config.toml
n_head = 2
qk_norm = false
lr_head = 0.00511
seq_len = 512
MLP neurons of a small language model. Each row is named by its layer, matrix (gate and up: input weights) and neuron, and shows model dimensions 16-143. Each number is 128 + 24 x the weight over its row's rms, rounded and kept within 0 to 255. A neuron's up and down rows have the sign that makes its largest values positive.
Before each neuron's rows, "fires on" lists the tokens most often at its 100 highest values on Wikipedia text that the model never trained on.

fires on: "i", "d", "v", "o", "ip", "et"
L5.gate264 [128 121  98 151 100 137 129 133 181 142 169 122 118 132 141 105 123 108 116 157 144 120 152 126 138 134 129 105 152 154  96 137 185 116 113 123 115 116 129 105 139  96 137 198 129 151 119 146 121  88 135 118 135 102 157 131 156 154  85 147 120 148 106 147 118 150 154 119 113 166 103 100 109 115 107 116 135 131 157 126 143 100  81 111 147 126 151 128 104 155 104 145 117  71 155 128 174 104 150 133 129 125 163 118 142 124 152 117 109 112 139 131  98 131 101 159 112  64 150 140 106 167 150 140  97 101 119 109]
L5.up264 [123 116 120  90 119  89 133 148 142 111 124 129 148 121 125  90 136  63 131 126 130 121 154 164 114 133  85 160 116 174 137  80 122  99 131  76 143 148 149 116 102 141 109 131  87 171 144 148 125 140 121 106 138  99 107 137 151  94 127 153 147 141 101 135 119 117 148 131 130 131 110 110 127 107 111 114 110 153 121  89 107  88 154 150 128 101  77 124 116  93 144 107  84 103 141 141 164 160 109 119 108 120 129 126 118 144  91 125 155 117 148 166 136 132 136 168 134 133 122 127  95 109 140 124 185 104 104 109]

fires on: "ly ", "y ", "ame ", "o ", "e ", "ing "
L6.gate175 [111 153 165 100  90 159 102  90 110 153 122 124  69  92 133 102 127 160 115 110 101 135 116 127 175 123 150 142 126 132 102 127 126 125 157 148 175 145 144 126 149 121 140  94 122  99 115 159 111 142 127  90 121 147 136 165 132 148 147 112 128 135  95 121 115 101 114 143 180 101 101 111 137 137 139 150 105 144 146 180 121 109 133 142  96 125 117 148 157 122 156 130  93 129 136 120  92 126 160 177 152 149 134 146  93 129 148  94 108 126 122 138 126 111 141 175 145 137 122 126 144 103 155 117 115 177  93 112]
L6.up175 [ 85 149  55 129 181 129 111 136 103 128 184 132  99 170 136 105 119 137 154 105 146  98 153 177 158 127 107 132 169 130 104 151 113 131 133 135 127 139 160 181  98 117 129 132 135 135 120 140 121 157 123 136 147 115 201 173  96 125 181 120  90 119 141 122 114 133 115 158 155  90 101 119 108 104 126 164 159 138 103 111 149 147 111 111 121 119 110 136 144 127 145 109 142 155  93 143 126 109 136 151 132  96 111  95 114 158 158  64 119 142 156 109 145 145 128 114 170 137 115 137 102 142 135  81 121 140 132 165]

fires on: " ", "y ", "en ", "o ", "ov", "th "
L5.gate250 [145  91 121  93  94 112 104 110 155 126 102 125 111 148 150 145 163 110 105 105 111 105 156  65  86  79 116 119 132 120 113 151 112 162 147 124 160  79 131 128 159 105  92 140 123 146 105 133 136 185 128 198 134 132 146 140 153 141 134 140 128 173  95 130 136  66 143 145 133 122 122 110 111 117 157 110 151 111 173 121 115 174 146 165 106 153 109 155 102 152 146 115 136  97 164 162 163  99 148 162 101 137  84 124 134 151 107 102 146 115 130 131 137 138 163 125 119  88 143 157 149 165 119 126 102 116 115 102]
L5.up250 [122 104  98  61 159 122 139 152 102 156 145 156 141 153 130  97 119 111 125 114  82 152 149  97 135 142 123 161 163  90 111 113 138 134 102 101 113 114 127 157 175 124 129 130 120 133 141 143 126 116 104 110 113 101 154 153  92 146 147 111 112 124 127 123 147 104 153 111 167 152 144 125 118 124 113 109 141 149 149 124 121 146 112 127  98 142 137 177 152 127 127  77 141 159 151 133 143  97 145 102 114 150  65 189 113 122 124  98 149 113 113 121 138 162 110 136 161 130 149 150 152 123 109 128 110 141 219 145]

fires on: "s", "h", "S", "r", "pl", "l"
L6.gate11 [ 75 105 102 123 142 146 139 128 130  97 122 167 148 131 118 150 124 172 134 124 151 117 149 114 156 153 153 159 125 115 151 155 137  93 165 164 108 100 113 123 152 122 144  89 149 167 120 122 156 201 129 133 132 129 177 131 117 157 146 164 113  97 152 103 138 152 128 134 137 183 113 165 183 137 155 143 146 107 126 113 136 110 131 127 113 160 157 108  83 116 117 152 146 111 112  90 106 171 159 131 154  82 158 126 106 120 108 109 118  89 130  84 163  96 130 111 152 134 118 134 107  98 160 117 123 122 140 114]
L6.up11 [ 80 188 122 149  77 118 148 120 160 118 126 103 104  93 111 144 161 108 170 154 103 146 142 126 159 154 125 144 145  76 122 125 184 146 162 161 103 110 117  94  87 155 153 109 111 140  85  87 121 159 116  95 139 123 130 116 108 132 151 135 110 144 132 132 115  99 133 155 134  95 118 174 120 109  88 124 147 119 136 101 114 141 139 105 148 149  92 133 104 176 136 106 155 134 103  93 118 134 174 104 133  61 154  58  91 164 135 116 136 136 141 170 107 122  96 156  80  90 148 129 132 151 139  99 152 120 137 139]

fires on: "am", "ub", "it", "ab"
L5.gate116 [126 129 118 145 133 141 135 117 109 102 192 147 140 102  94 119  88  87 133 149 121 139 143 121 129  91 142 134 142 100 134 138 149 142 124 115 143 150 114 141 130 134 137 147 108  94 161 135 106 157 125 152 144 142 109 181 100 177 142 131 129 102 113 149  95 144 149 139 148  91  87 143 134 131 134 164 151 143 174 117 140 112 101 122 191 123 169 130  78 171 129 105 139 122 138 113 186 137 136 111 140 162 126 119 180 137 157 138 115 136 122 101 143 155 176 153 129 159 147 122 125  94 116 106 111 114 128 146]
L5.up116 [146 100 120 161 125 105 127  74  96 137 110 135 140 129 144  95 135 171 107 159 123 133 126 135 109  88 147 110 155 159 145  92  97  94 127 155 128 177 135 156 130 104 129 122 127 126 105 140 176 122 111 114 142 117 132 118 150 137 127 144 136 145 107 112 125 136 168 142 157  95 127 121 157 124 126 129 130 103  76 137 126 154 114 130 131 130 134 130 150 160 109 132 172 151 138 117 120 155 150 110 129 100  98 139  94 186 118 189 144 155 126 153  92 131 152 139 117 190 116  98 137 146 104 133 137  88 122 116]

fires on: "o", "am", "r", "en", "s"
L6.gate61 [102 141 107 114 109 155 144 101 181 127 100 121  77 129 149 159 122 186 119 140 116 175  91  74 132 139  84 108 151 141 130  99 132 130  76 151  68 108 112 117  95 145 126 174 112 135 157 132 115 190 130  95 112 131 122 147 145 112 139 186 115 130 134 149 130 105 144 132  99 143 118 154 156 129  97 135 150 136  90 139 109  89 107  94 143 157 121 125 147  94 134 172 130 141 108 114  98 161 145 120 128 137 132 172 115 146 125 111 133  97 126 112 126 108 163 130  75  96 131 125 180  97 120 107 115 142 149 142]
L6.up61 [106 123 143  84  98 143 137 148 125 127 122 156 147 102 175  90  77 149 146 139 119 129 171 123  56  88 103 170 142 138 139 118 172  98 137 178 148 134  86 125 121 123 106  57 100 102 151 128 123 133 181  97 166 166 131  77 139  88 137 116 101 162 104 110 138 148 154 160 167 129 172 115 148 118 109 156 146 132 102 130 109 123 164 145 125 114 150  95 114 127 117 188 119 114 105 115 137 119 123  93 129 160 101 108 110 118 105 124  73  92 115 103 111  93 144 118 135  77  72 131 123 144 141 137 117 123 123 149]

fires on: "en", "ab", "ch ", "av"
L6.gate243 [129 102 136 186 146 126 113 162  97 115  95 123 113 156 111 144 123 127 112 133 124 156 118 150  84 122 162 138 155 110 110 107 125 143 145  98  91 143 125 118 139 115  78 123 137 162 102  66 147 150 112 132 133 139 161 131  80  95 119 126 133 160 150 121 103 103 121 141 152 149 107 111 148 153 171 135 141 148 109 106 139 115 125 135 111 143 108 113 118 128 157 149  78 139 138 106 128 152 179 157 117 127 141 101 162 124 137 147  90 160 158 163 142 141 110 137  96 130 128 171 136  81 126 105 113 162 131 133]
L6.up243 [110 131 107 152 112 143 133  82 124 104 144  89  98 120 171 116 122 145 147 159 124 127 127 156 126 126 122  70 137 117 125 105  96 134 133 120 111 110 155 133 141 114 133 148 118 129  88 132 137 129 116 107 154 180 127 103 107 146 125 101 132 174 115  87 104  87 113 126 155 113  99 137 126 118 134 114 134 149 131 128 113 137 159 129 122 135 158 124 107 111 151 143 200 177 102 139 145 150 139 127 121 119 183 109 164 196 123 125 131 153  97 130 132 134 156 129  62 123 152  80 114 123 157 108 159 123 119 126]

fires on: "ed ", "ted ", "o", "an", "le", "te"
L6.gate170 [162 113 127 113 100 128 112 117 175 123 155 128 125 130  85 128  72 134 129 105 140 155 142 130 106 117 139  98 143 100 148 141 164 158 133 164 152 133 142 183 140 128 103  84 113 104 142  87 128 159 141 130 119 128 139 122 131 142 126 143 157  98 146 125 111 154 119 166 152 113 117 136 177 116 162 108 149 102 124 112 150 120 130 100 166 153 158 145 137  78  93 148  95 128 142  73 130 134 142 166 125 171 197 152 133 128 158 112 159 178 146 159 132 146 101 113 126 171 140 120 163 116 126 112 103 125 136 167]
L6.up170 [104 101 119 124 125 137 112 105 142  97 100 140 148 136 119 150 125 141 158  80 125 134 175 126  60 150  88 143 120 131 110  92 104 126 176 113 143 140 113 143 133 141  91 142 126 134 102 149 132 138 164 120 130 163 141 117 154  97 118 114  92 125 133  93 123 119 147 147 148 104 134 164 114 112 138 150 172  99 148 171 131 135 196 105 177 138 112 102 159 114 125 132 129 149 162 110 126 127 175 117 188 151 122 119 120 190 151 148 101 135 182 130 127 127 110 140  77 163 108  97 120 123 118 137 107 143 135 144]

fires on: "s", "k", "is", "ur", "z", "r"
L5.gate87 [126 145 116 131 120 113 121  90 122 109 134 133 120  87 163 161 130 135 157 164 149 116 149 126 115 137 119  98 110 133  74 137 155 134 110 142 121 124 128 139 131 128 123  77 125 113 119 163  98 182 100 129 142  88 130 155 172 139 123 131 122 113 153 134 114 143 132 106 125 103 134 125 142 103  90 179 145 125 144 123 107 161 147 126 174 157 122 131 138  82 126 113 121 120 153 123 104 172 128  94 131 168 120 141  75 154 114 130 103 136  92 125 158 114 128  92 120 120 118 131 113 130 130 158 125  75 137 130]
L5.up87 [134 131 129 104 100 162 135 111 151 163 138 131 137 124 143 150  86 131 159 106 140 153 109 134  66 107 147 127 110  86 146 132 128 135 109 133 104 104 152 128 156  82 108 101 159 117 149 132  95 112  87 138 145 181 102 120 143 167 120 148 157 115  99 139 123  74  90 117 160 143 107 118 100 130 116 107  88 133 104 137 108 171 151 127 145  92 158 142 143 110 121 103 157 167  82 147 145 155 151 122 114 142  79 153 135 122 137 145 161 143  97 141 101 124 154 112 146  89  89 126 153 114 147 150 123 129 123 134]

fires on: "ar", "el", "si", "and", "ul", "in"
L5.gate20 [125 151 131 134 157 135 172 161 140 128 132 133  78 156 142 171 109 126 110 100 160 124 123 131 117 100 116 108 109 175 145 128 143 155 169 138 185 126 127 116 117 121  98 152 130 151 124 119 140 118  85 119  97 134 103 176 117 142 121 124 141 172 117 154 141 110 116 162  94 105 156 180 105 152 170 115 117 148 168 117 125 170 147 167 160 143 118 144 132 135 102 158 159 132 111 151  99 124 104 133  85 119 119 118  93 154 133 103  91 116 121 116 116 130 133 100 152 154 152 167 128 136 160 105 107 129 110 180]
L5.up20 [122 131 190 137 143 107 119 117 110 142  93 150 133 146 136 192 107 155  96 119 135 114 118 128 150 125  92 127  77 129 140 116 113 229 136 157 171 195 116  96 130 112 107 130 112 175  90 139 120 124 142 169 107 120 114 183 150 124 125 158 140 113 126 173  90 134 139 137 164 145 121 123 139 115 149 114 117 120 132 126 134 155 175 158 123 112 135 113 142  92 127 130  92 129 138 113 150 100 128  90 138 128 121  95 140 113 154 138 105 107 164 151 130 140 107 133 137 140 113 139  91 129 135 106  86 152 121 154]

fires on: "el", "n", "i", "v"
L5.gate274 [131 111 134 140 167 153 122 118 166 112 164 120  79 138 151 167 130 157 131 112 108 103 137  82 126 139 126 133 146 155 128  79 139 113 114 126  97 165 151 122 124 114 184 134 140  86 142 114 181  97 148 131 139 131 160 139 130 135 118 125 159 127 120 175 133 151 130 132 114 143 113 131 135 119 149 140 125 112 118 122  93 135 123 170 139 156 127 134 139 123 143 138 123 107 105 111 143 133  83 149 115 170 110  72 120 107 131 154 131 124 140 138 153  65 111 155 116 116 140 135 131 166  98 146 144 114 150 105]
L5.up274 [116 102 122 117 133 127 124 133  76 126  87 161 120 140 105 114 156 148 117 120 128 100 151 105 103  56 106 103 100 113 125  97 112  76 102 104 130 151 152  91 129 123 136  91 134 126 156 120 136 104 125 142 116  92 126 123 151 112 148 122  96 185 126 100 122  92 110  73  87 131 118 123 125  98 105 112 103 146 140 149 158  80 152 162 131 160 120 137 106 104 148 136 127 130 117  90 143 128 149 123 145 154 122 105  68 125 105 135 191 134 133 135 119 104 130 140 124 114 101 144 189 138 106 120 174 141 118 186]

fires on: "P", "p"
L5.gate95 [139 108  93 100 129  87  98 115 115 169 141 120 109  92 104 196 109 112 119 115 108 123 129  86 127 153 119 139 145  99 121 154 161  99 107  87 143  67 108  99 117 130 129 103 106 139 110 141 156 106 138 109 104 105 121 115 103 144 111 143 131 143 100 143 115 152 133 110 123 119 171 127 117  65 119 146 158 125  79 121 140 136 106 148 111  95  83 167 136 148  93  89 118  84  88 129 120 162 151 101 114 138 121 106 124 149 120  80 109 131 148 147 128 111 108 161 152 158 112 148 151 108 204 137 123  95 124 130]
L5.up95 [104 157 130 126 117 110 118 135 130 135 134 117 100  87 133 132 112 104  94 116  91  97  92 110 124 140 143  91 121 100 132 138 158 114  99 147 155 102 115 110 120 153 161 153 115  98 151 167 151 126  72 107 152  72 114 124 113 127 153 152 110 186 116 135 152 167 140 136 158 124 174 120 103 128 130 116 119 132  86 161 119 113  97 116 124 105 126 143 126 149 148 112 141 105 120 129 135 140 140  95 123 139 111 151 124 102 163 112 126 139 111 118  97 146  93 142 163 129 147 154 112  87 180  92 110 171  91 136]

fires on: "S", "s"
L6.gate291 [ 93 138 140 127 117 156 160 119 140 105  95 136  87 133 161 114 120 183 138 101 126 156 163 121 142  89  84 111 121  57 120 107 127 110 156 147 102 131 152 180 146 138 103 119 115 135 104  86 133 151 151 128 104 151  94 123 110 152 134 109 101 152 104 104 137 125 150 106 139 120  77 141 108 128 125 150 123 122 144 137 138 150 138 137 138 176 125 143 105 164 137 155 127 118 117 126  97 110 130 124 137 154 127 124 135 119 114  93 149 144 140  97 148 101 114 133 120 104  91 147 127 112  94 125 178 128 160 127]
L6.up291 [101 128 169 120 138 129 135 123 121 163 119 145 122 101 177 105 125 106 127  88 136 143  86 104 174 120 138 129 142 125 154 116 143 136 130 148 115 141 157 120 112 147 121 108 112 103  78 145 156 146 137 112 129  88 147 127 155 137 127 129  83 144 100 137  95 163 123 137 127 126  65 143 135 167 175 138 155 117 146 113 143 154 108 133 121 147 142 123 119 149  97  74 185  96 139 122 118 138 132 144 159 154 134  64  99 146  95 100 123 121 115 134 115 118 156 103 117 141 125  99  87 123 164 160 181 141 159 125]

fires on: "ed ", "s", "ing ", "ated ", "ted ", "st"
L6.gate212 [106 167 160 147 148 123 129 128 125 148 118 147 116 174 132 113 126 118  79 152 146 156 143 130  83 145 133 163 104 128 133 159 141 122 100 159 154 111  69 147 137 115 109  64 134 110 118 155 154 148 133 117 115 114 125  74 137 148 145 140 141 129 138 114  93 153 102 139 126  68 124 119 133  93 159 136 150  89 156 105 159 138 117 134 132 143 126 133 143 134 105 146 134 153  99 155 100 131 125 154 146 108  79 153 125 132  87 102 152 112 150 111 176 132 124 113 129 123 135 117  94 136 120 151 123 114 143 174]
L6.up212 [ 77 142 120 152 149 150 134 141  88 149 134 124 162  62 183 114 107 125 151 141 150 120 130 113 138 138 125 139 172 132 100 137 118 137 129 132 146 183 141 165 131 150 118 106 115 129 142 115 119 124  89 122  96 157 163 125  72 137 102 163  89 111 157 112 134 123  93 122 123  51 160 119 136 159 134 153 141 107 124 126 145 131 153  87 148 121 122 143 127 116 129 134 128 128 141 158 141 113 172 153 156 104 127  84 163  96  84 150 140 107 166 152 117 164 151 125 117 115 113 131  91 137 150 125 141 116 116 187]

fires on: "or", "ip", "st", "tr", "p"
L5.gate215 [137 131 136 154 152 114  91  86 140 172 186 122 152 124 118 126 124 166 121 143 108 124 140 143 145 154 158 140 103 117 109 102 137 169 144 114  99 131 103 149 130  96  91 126  89 154 127 109 126 123 148 167  98 102 146 122 113 150 125 117 157 111  82 109 103 152 121  88  93 130  95 122 174  98  87 128 155  93 126 106 147 131 173 143  77 128 157 133 133 159 113  95 138 109 145 130 134 108  74 130 165 101 144  84 133 174 139 143 121 133 118 127  82 114 114 158 121 121 129 114 189 127 129 134 144 113 159  93]
L5.up215 [137 126 130 120 136 133  94 153 132 137 155 152 139 131 117  93 163 112 115 137 155  78  86  67 154 178 138 140  87 125 158 128 122 125 103 101 129  92 132 160 153 113 129 157 131 130 116 110 101 176 145 122 147 106 100 154 122 105 117 136 156 108 132 100 116 158  77 155 143 152 104  94 135 113 102 177  96 155 100 137 141  78 114 136 137 125 173  87 103 159 134 132 161 110 137 172 146 115 120  83 130 142  96 127 124 149 140 122  87 105 127 152  84 120 151 169 165 102 112 111 119 144 144  96 134 123 130 128]

fires on: "al", "e ", "l", "o ", "am"
L6.gate88 [122 123 135 114 138 122 185 148 113 111  97 140 107 167 102 137 101 124  99 115  86  89 171 134 106 133 129 148 156 137 127 108 138 113 117 152 128 125 111 120 163  85 146  98 130 139 123 156 126 167 136 141 145 162 109 119 128 111 166 104 137 142 109 141 145 116 121 167 118 138  75 133 114 157 154  94 149 132 175 116 125 106 140 132 142 175 121 108 145 137 168  92 134 138 121 126 136 118 167 131 142 138 105 116 150 127 154 122 139 125 123 121 179 105 115 156 141 110 122 140 149 107 104  97 107 137 133 167]
L6.up88 [149 153 114 105 191 177 131  83 122 108 101 104 101 135 113  88 138 158 124  98 138 129 145 172 159 111 155 121 138 137 139 132 143 145 143 148 132 151 138 115 127 146 126 143 155 150 163 147 145 140 117 146 125  84 125 134  60 106 124  96 123 143 116 104 132  96 135 134 126 130 147 141  87 163  96 150 114  76 115 137 121 152 146 121  80 134 111  57 161 118 138 108 107 158 135 107 132 140 133 150 135 124 109 108  95 127 171 151 124 178 188 151 136 127 132 150  56 156 135 156 145 135 103 118 129 141 140 123]

fires on: "t ", "which ", "it ", "or", "that ", " "
L6.gate223 [128 127 166 146 121 131 139 112  98 123 170 102 118 150 140 166 130  85 132  87  92 141 133 156 107  95 142 143 146 119 104 173 137 166 129 158  97 102 120 106 136  53  41 108 131 172 109 134  69  92 108 146 152  97 115 112 147 126 123 141 121 129 124 129 125 125 121 141 147 106  97 133 161 126 130 136 111 109 106  89 171 151 125  99 101  88 154 103 142 149 130 143 151 145 103 114 129 136 134 132 141 106 133 149 140 140 127 105 125 170  92 157 109 130 162 134 112  93 104 100 107 136 107 152 101 181  97 127]
L6.up223 [115 200 135 157 166 119 134 171 144  92 125 126 126 137 118 136 120 126 145 132 155 118 141 137  93 115 112 135 121 163 136 109 107 135 153 126 105 138 141 125 139 136 138  67 132 110 152 142 136 103 111 118 147  89 125 126  71 121 140 107  89  51 141 119 143 126 115 118 138 160 159 138 103 124 126  66 119 137 139 153 166 153 133 138 118 147 175 157 116 151 132 109 111 155 122 164 132 128 120  75 115 132 160 131 143 158 131 122 165 164 125 106 139 137 122 153 109 107 114 125 110 134 127 136  95 164 119 148]

fires on: "o", "re", "e", "si", "te", "de"
L5.gate200 [127 126 183 140  80  78  93 115 150 113 109 179 138 104 119 148  96 176 112 103 105 101 159 138 105 113 127 126  77 169 140 136 122 144 160 107 188 121 114 118 119 135 124 143 126 144 104 142 119 129 165 141 135 130 129 143 148 148 159 117 180 124 147 150 136 127 112 126 110 138 104 111 155 137 161 164 134 125 120 171 127 114 142 176 137 106 126 149 126 145 131 163  92 149 128 143 122 146 132 143  94 131 110 122 128 109 133 173 118 128 152  73 151 117 119 129  94 137 140 142 120 180 132 123 142 119 128 174]
L5.up200 [129 136 162 136 108 104 100  99  92 109  81 150 122 148 178 187 100 126 108 128 133 116 164 144 165 130 159 121 150 114 158 152 126 119 104 104 119 145 128 139 138 114 143 101 108 131 117 133 111 112 152 138 141 115 113 127 139 139 128 105 131 161 152 181  98  86 143 129  92 156 127 164 127 104 145  88 163 134 155 160 100 158 127 142 156 102 134 149 111  99 106 127 117  82 128  91 108 139 129 150 130 115 127 114 120 125 152 181 120 199 163 133 129 160  96  92 125 112 120  91 114 130 156 135 138 122 114 158]

fires on: "ul", "e", "os", "ri", "le", "re"
L6.gate234 [135 137 180 118 117 165  98 105 129 136 134 102 111 124 133 183  81 102 126 114  71  99  99 140 144 122 134 147 143 132 161 154 131  87 152 117 119 132 145 113 123 100 140 128 110 145 139 125  89 117 138 101 132 137 179 155 121 126 179 101 151 120 126 123  93 117 114 107 175 143 123 145 133 115 163 157 130  74 135 174 148 131  56 132 159 167 147 155 131 124 106 124 117 150 123 129 141 130 113 134 136 164 150 113 141 105 112 129 128 136 162  94 144 122 134 106 172 138 174  97 108 142 129 165 118 101 125 126]
L6.up234 [129 123 127 105 100 123 168 158 127 130 124 106 111 124 137 135 134 158 107  93  77 146 157 115 142 125 137 158 140 112 141 131 131 133  95 125 106 124 116 101  85 154 113 124 111 152  86 126 148 157 136 109 134 150 132 126  30  76 158 138 130 135  88 132 116 119 135 122  71 114 135 170 116 118 187 141 144 137  69 145  74 156  88  92 133 155 129 127 141  96 105  86 113  93 174 131  92 139 160 155 163 126 131 157 181  78 110 145 110 139 141  99 142 124 105  71 144 163 191 102  63  98 134 152 100 123 140 130]

fires on: "en", "ent", "a"
L6.gate202 [173 131 122 131 113  90 125 129 125 158 144 137 121 146  89 158 148 131 143 123 116  83  80 112 105  90  83  91 129 132 130 105  64 114 125 128 100 130 114 114 115 121 152 122 126 161 125  76 124 152  77  66 168 131 161 180 115  59  80 113 120 101  96 127  92 112  90 167 124 128  99 114 128  95 152 119 119 153 112 145 132 123 130 167  83 105 155 115 160 160 119 152 110 132 127 114  90 123 138 119 148  70 125 127 123 137 120 130 142 111 170 130 153 141 135 113 124 139 128 166 123  96 125  87 154 152 178 131]
L6.up202 [144 131 140 131 155 126 137 153 129 146 146  80 144 100  58 147  97 129 161 128  97 120 100 147 120 121 139 114  82 159 137 117 145  95 141  79 123 124 131 114  78 148 116 112  91  95 148 147 150 104 119 101 124  98 116  83 116 204 163  99 119 164 143 133 110 123  72 166 133 153 122 137 157 117 140 100 149 124  96 140 119 160 109 141  99 135 122 118 127 114 107 114 102 149  87 108 170 155  84 157 123 129 117 128 131 175 145 109 111 116  98 124 154 103 127 145 124 164 137  70 126 124 133 154 103 160 145 126]

fires on: "G", "P", "F", "W"
L6.gate224 [139 121 123 139 130 114  73 104 120 118 141 141 137  96 114 152 133 142 121 103 123 122 131 141 109 166  90 158 175 137 144 168 167 161 125 140 141 113 105 129 129 137 139 129 141 126 147 160 146  65 115 134 143 114 136 121 131 123 149 150 123 138 144 132 118 133 134 100 135 113 153 155  88 123 155 126 140 108 125 134 114  87 106 136 128 116 101 121 145 114 108 134 126 115 142 160 146 115 118 148 172 174 114 160 147 135 146  64 105 120 146 147 128 103 158 134 110 164 182 137 186 150  80 127 103 130 101 123]
L6.up224 [167  95 123 120 143 121  90 147 111  94 120  92 171 100 142 145 140 113  78 115 144 121 143  82 147 120 154 140 184 107 112 175 137 126  78 125 135 124 120 101 111 102 147 148 168 108 129 122 162 105 139 105 123 135 119 127 113 128 126 135 107 135 162 135 145 129 160 113 140  89 150  72  86 144 148 119 136 111 130 134 135  93  92 146 117 137  96 124 145 125 111 103 142 143 135 159 143 115 125 150  84 129 108 125 118 139 139 134  92 172  59 165 124 142 131 143  88 164 136 137 114 116  66 121 141 135 147  81]

fires on: " ", "o ", "O", "5 ", "en", "6 "
L6.gate239 [131 152 157 114 127 135 161  98 164 141  89  89 140 144 139 161 158 129 132 103 147 130 114 146 119 101  98 144 139 123 131 117 181 155 128 141 108  91 106 122 128 171 139 139 198 129 115 143 134 156 130 158 107 144 170 165 124 155  75 146 137 152 105 119  91 125 149 138  80 138 165 121  68  96 115 124 117 116 105 131 123 140 159 122 142 108 144 148 123 119 137 147 118 129 130 133 157 146 115  99 101 117 139 136 104 136  86 112 130 120 150 117 154 205 150 172 103 133 111 124  89 125 113 101 117 118  90 129]
L6.up239 [159 135  91 145 143  85 134 134 139 150 129  95 162 107 137  81 168 162  95 115 164 151 101 122 112 100 104 157 132 110 127 124 107 136 157 137  98 141 108  98 136  80 148  93 149 150  90 121 110 136  86  80 117 151  96 129 123  86  94  93  87  99 127 142 129  83 123 135 117 130 156 118 132 119 132 160 154  95  71 119 136 112 117 124 110 150 127 146 153 135 159  97 119 115 113 112  93 109 129 127 102 138 122  90 113 162 131 142 144 111 155 152 122 141 104 110  94 176 149 128 155 116 106 106 134 191 141 141]

fires on: "t ", "it ", "he ", "which ", "e "
L6.gate156 [182 120 157 102  98 130 131  95 120 109 176 130 143 143 120 137 140 151 119 133  94 128 116 125 139 118 144  96 104 184 130 148 124 149 175 137 136  73 131 101 122 116 118 113 167 100 105 108 108  87  94 139 124 140 128 174  92 167 153 127 102 110 114 163 128 119 115 157 129 141 165  91 162 133 120 101 107 166 138 154 129 141 112 123 122 141 158 141 116 116 175 126 121 127  99 148 134 149 110 131  96 124 101 153 138  92 148 144 107 133 108  97 146 130 110 119  99 150 141 132 137 130 134 165 171 157  98 130]
L6.up156 [ 89 141 137 134  99 128 154 148 136  97  95 105 160 124 152  94 121 116 136 123 174 167 142 110  91 169 141 138 107 121  99 122 128 131 153 143  98 145 153 127 124 103 113  82 136 148  87 131 125 140  89 119 195  90  95 109 121 140 124 121 112  97 118  77 125  98 133 166 136 143 100 147 109 106 146 152  95 109 134 120 175 139 109 140 107 133 180 134 117 129 115  62 112 115 103 107 114 141  90 105 105 127 153 149 164  95 181 120 120 130 128 114 170 188 167 122 131  93 107 123 107 139 148 157 127 163 126 127]

fires on: "was ", "ow", "ev", "w"
L5.gate14 [161  95 137  93 155 147 137 166 132 112 136 121 120 124 133 124 147 119 147 170 144 106 122 170 145 162 152 154 122 122 114 144 134 128 125 115 101 127 141 153 117 102 141 105 133 152 120 128 131 109 146 138 106 139 108 172  73 130 121 125 127 125 112 141 115 170 150 138 152 111 163 139 175 147 165 105  95 115 119 167 110 133 175 124 126 109  94 143 108 106  86 112 162 117 127 111 137 146 141 132 128 124 135  85 100 123 139 109 158 114 124 158 166 162 130 118 141 123 158 136 137  76 122 142 114 174 145  96]
L5.up14 [142 147 119 147 106 125 168 110  98 123 136  70 102 172 103 128  97  92 151 143 142 105 140 176 104 162 137 113 123 104 139 119 126 114 134 127 153 146 127 147 130 105 138 132 127 114  79 140  89 118 115 137 150 125 126 133 106 118 131 127 145 133 117 118 164  89 130 162 103 142 105 121 111 138 166 135 149 132 144 137 103 112 159 111 144 130 105 176 160 140 130 160 125  97 149 147 104  61  83 106 113 114 134 130 140 154 122 169 103 139 111 120  91 105 140 172 119 170 139 118 118 155 125 162 103 165 133  96]

fires on: "ri", "e", "ed ", "ap", "de", "ag"
L5.gate186 [104 161 157 134 180 160 102 153 147 135 125 168  98 123  68 208 171 108 142 149 114 116 131 161 118 146 121 139 121 140 130 133  77  93  98 107 112 151 125  92  81 121 146 126 136 144 124 167 117 127 113 110  79 141 107 105 144 112  94 148 135 113 157 125 109 122 146 136 147 124 154  86 125 182 171 141 115 135 123 185 105 123 119 134 124 143  93  86 126 108 134 152 166 119 108 118 134 120 158 133 132 164 105 106 156 120 157 132 138  86 131  81 108 149 154 120 166 115 109 147 101 178 201 145 135  93 120 145]
L5.up186 [136 140 120 155 141 106 110 133 164 170  99 141 132  99 137 172 122 138 157 110 148 143 169 143 127 127 169 103 115 114 142 139 104 109 119 155 111  79 134 106 131 138 182 128 151 146 125 156 129 166 100 120 128 110 117 134 134 135 110 131 140 120 149 136  93 114 122 133 145 114 165 142 129 145 175 119 167 104 123 196 100 156 152 139 110 176 124 139 148 115 141 132 129  99  62 125  87 104 116 146  95 115 129 152 114 115 121 114 111 153 138 115 111 165  98  99 129 140 151 168 113 168 136  93  93  95 126 162]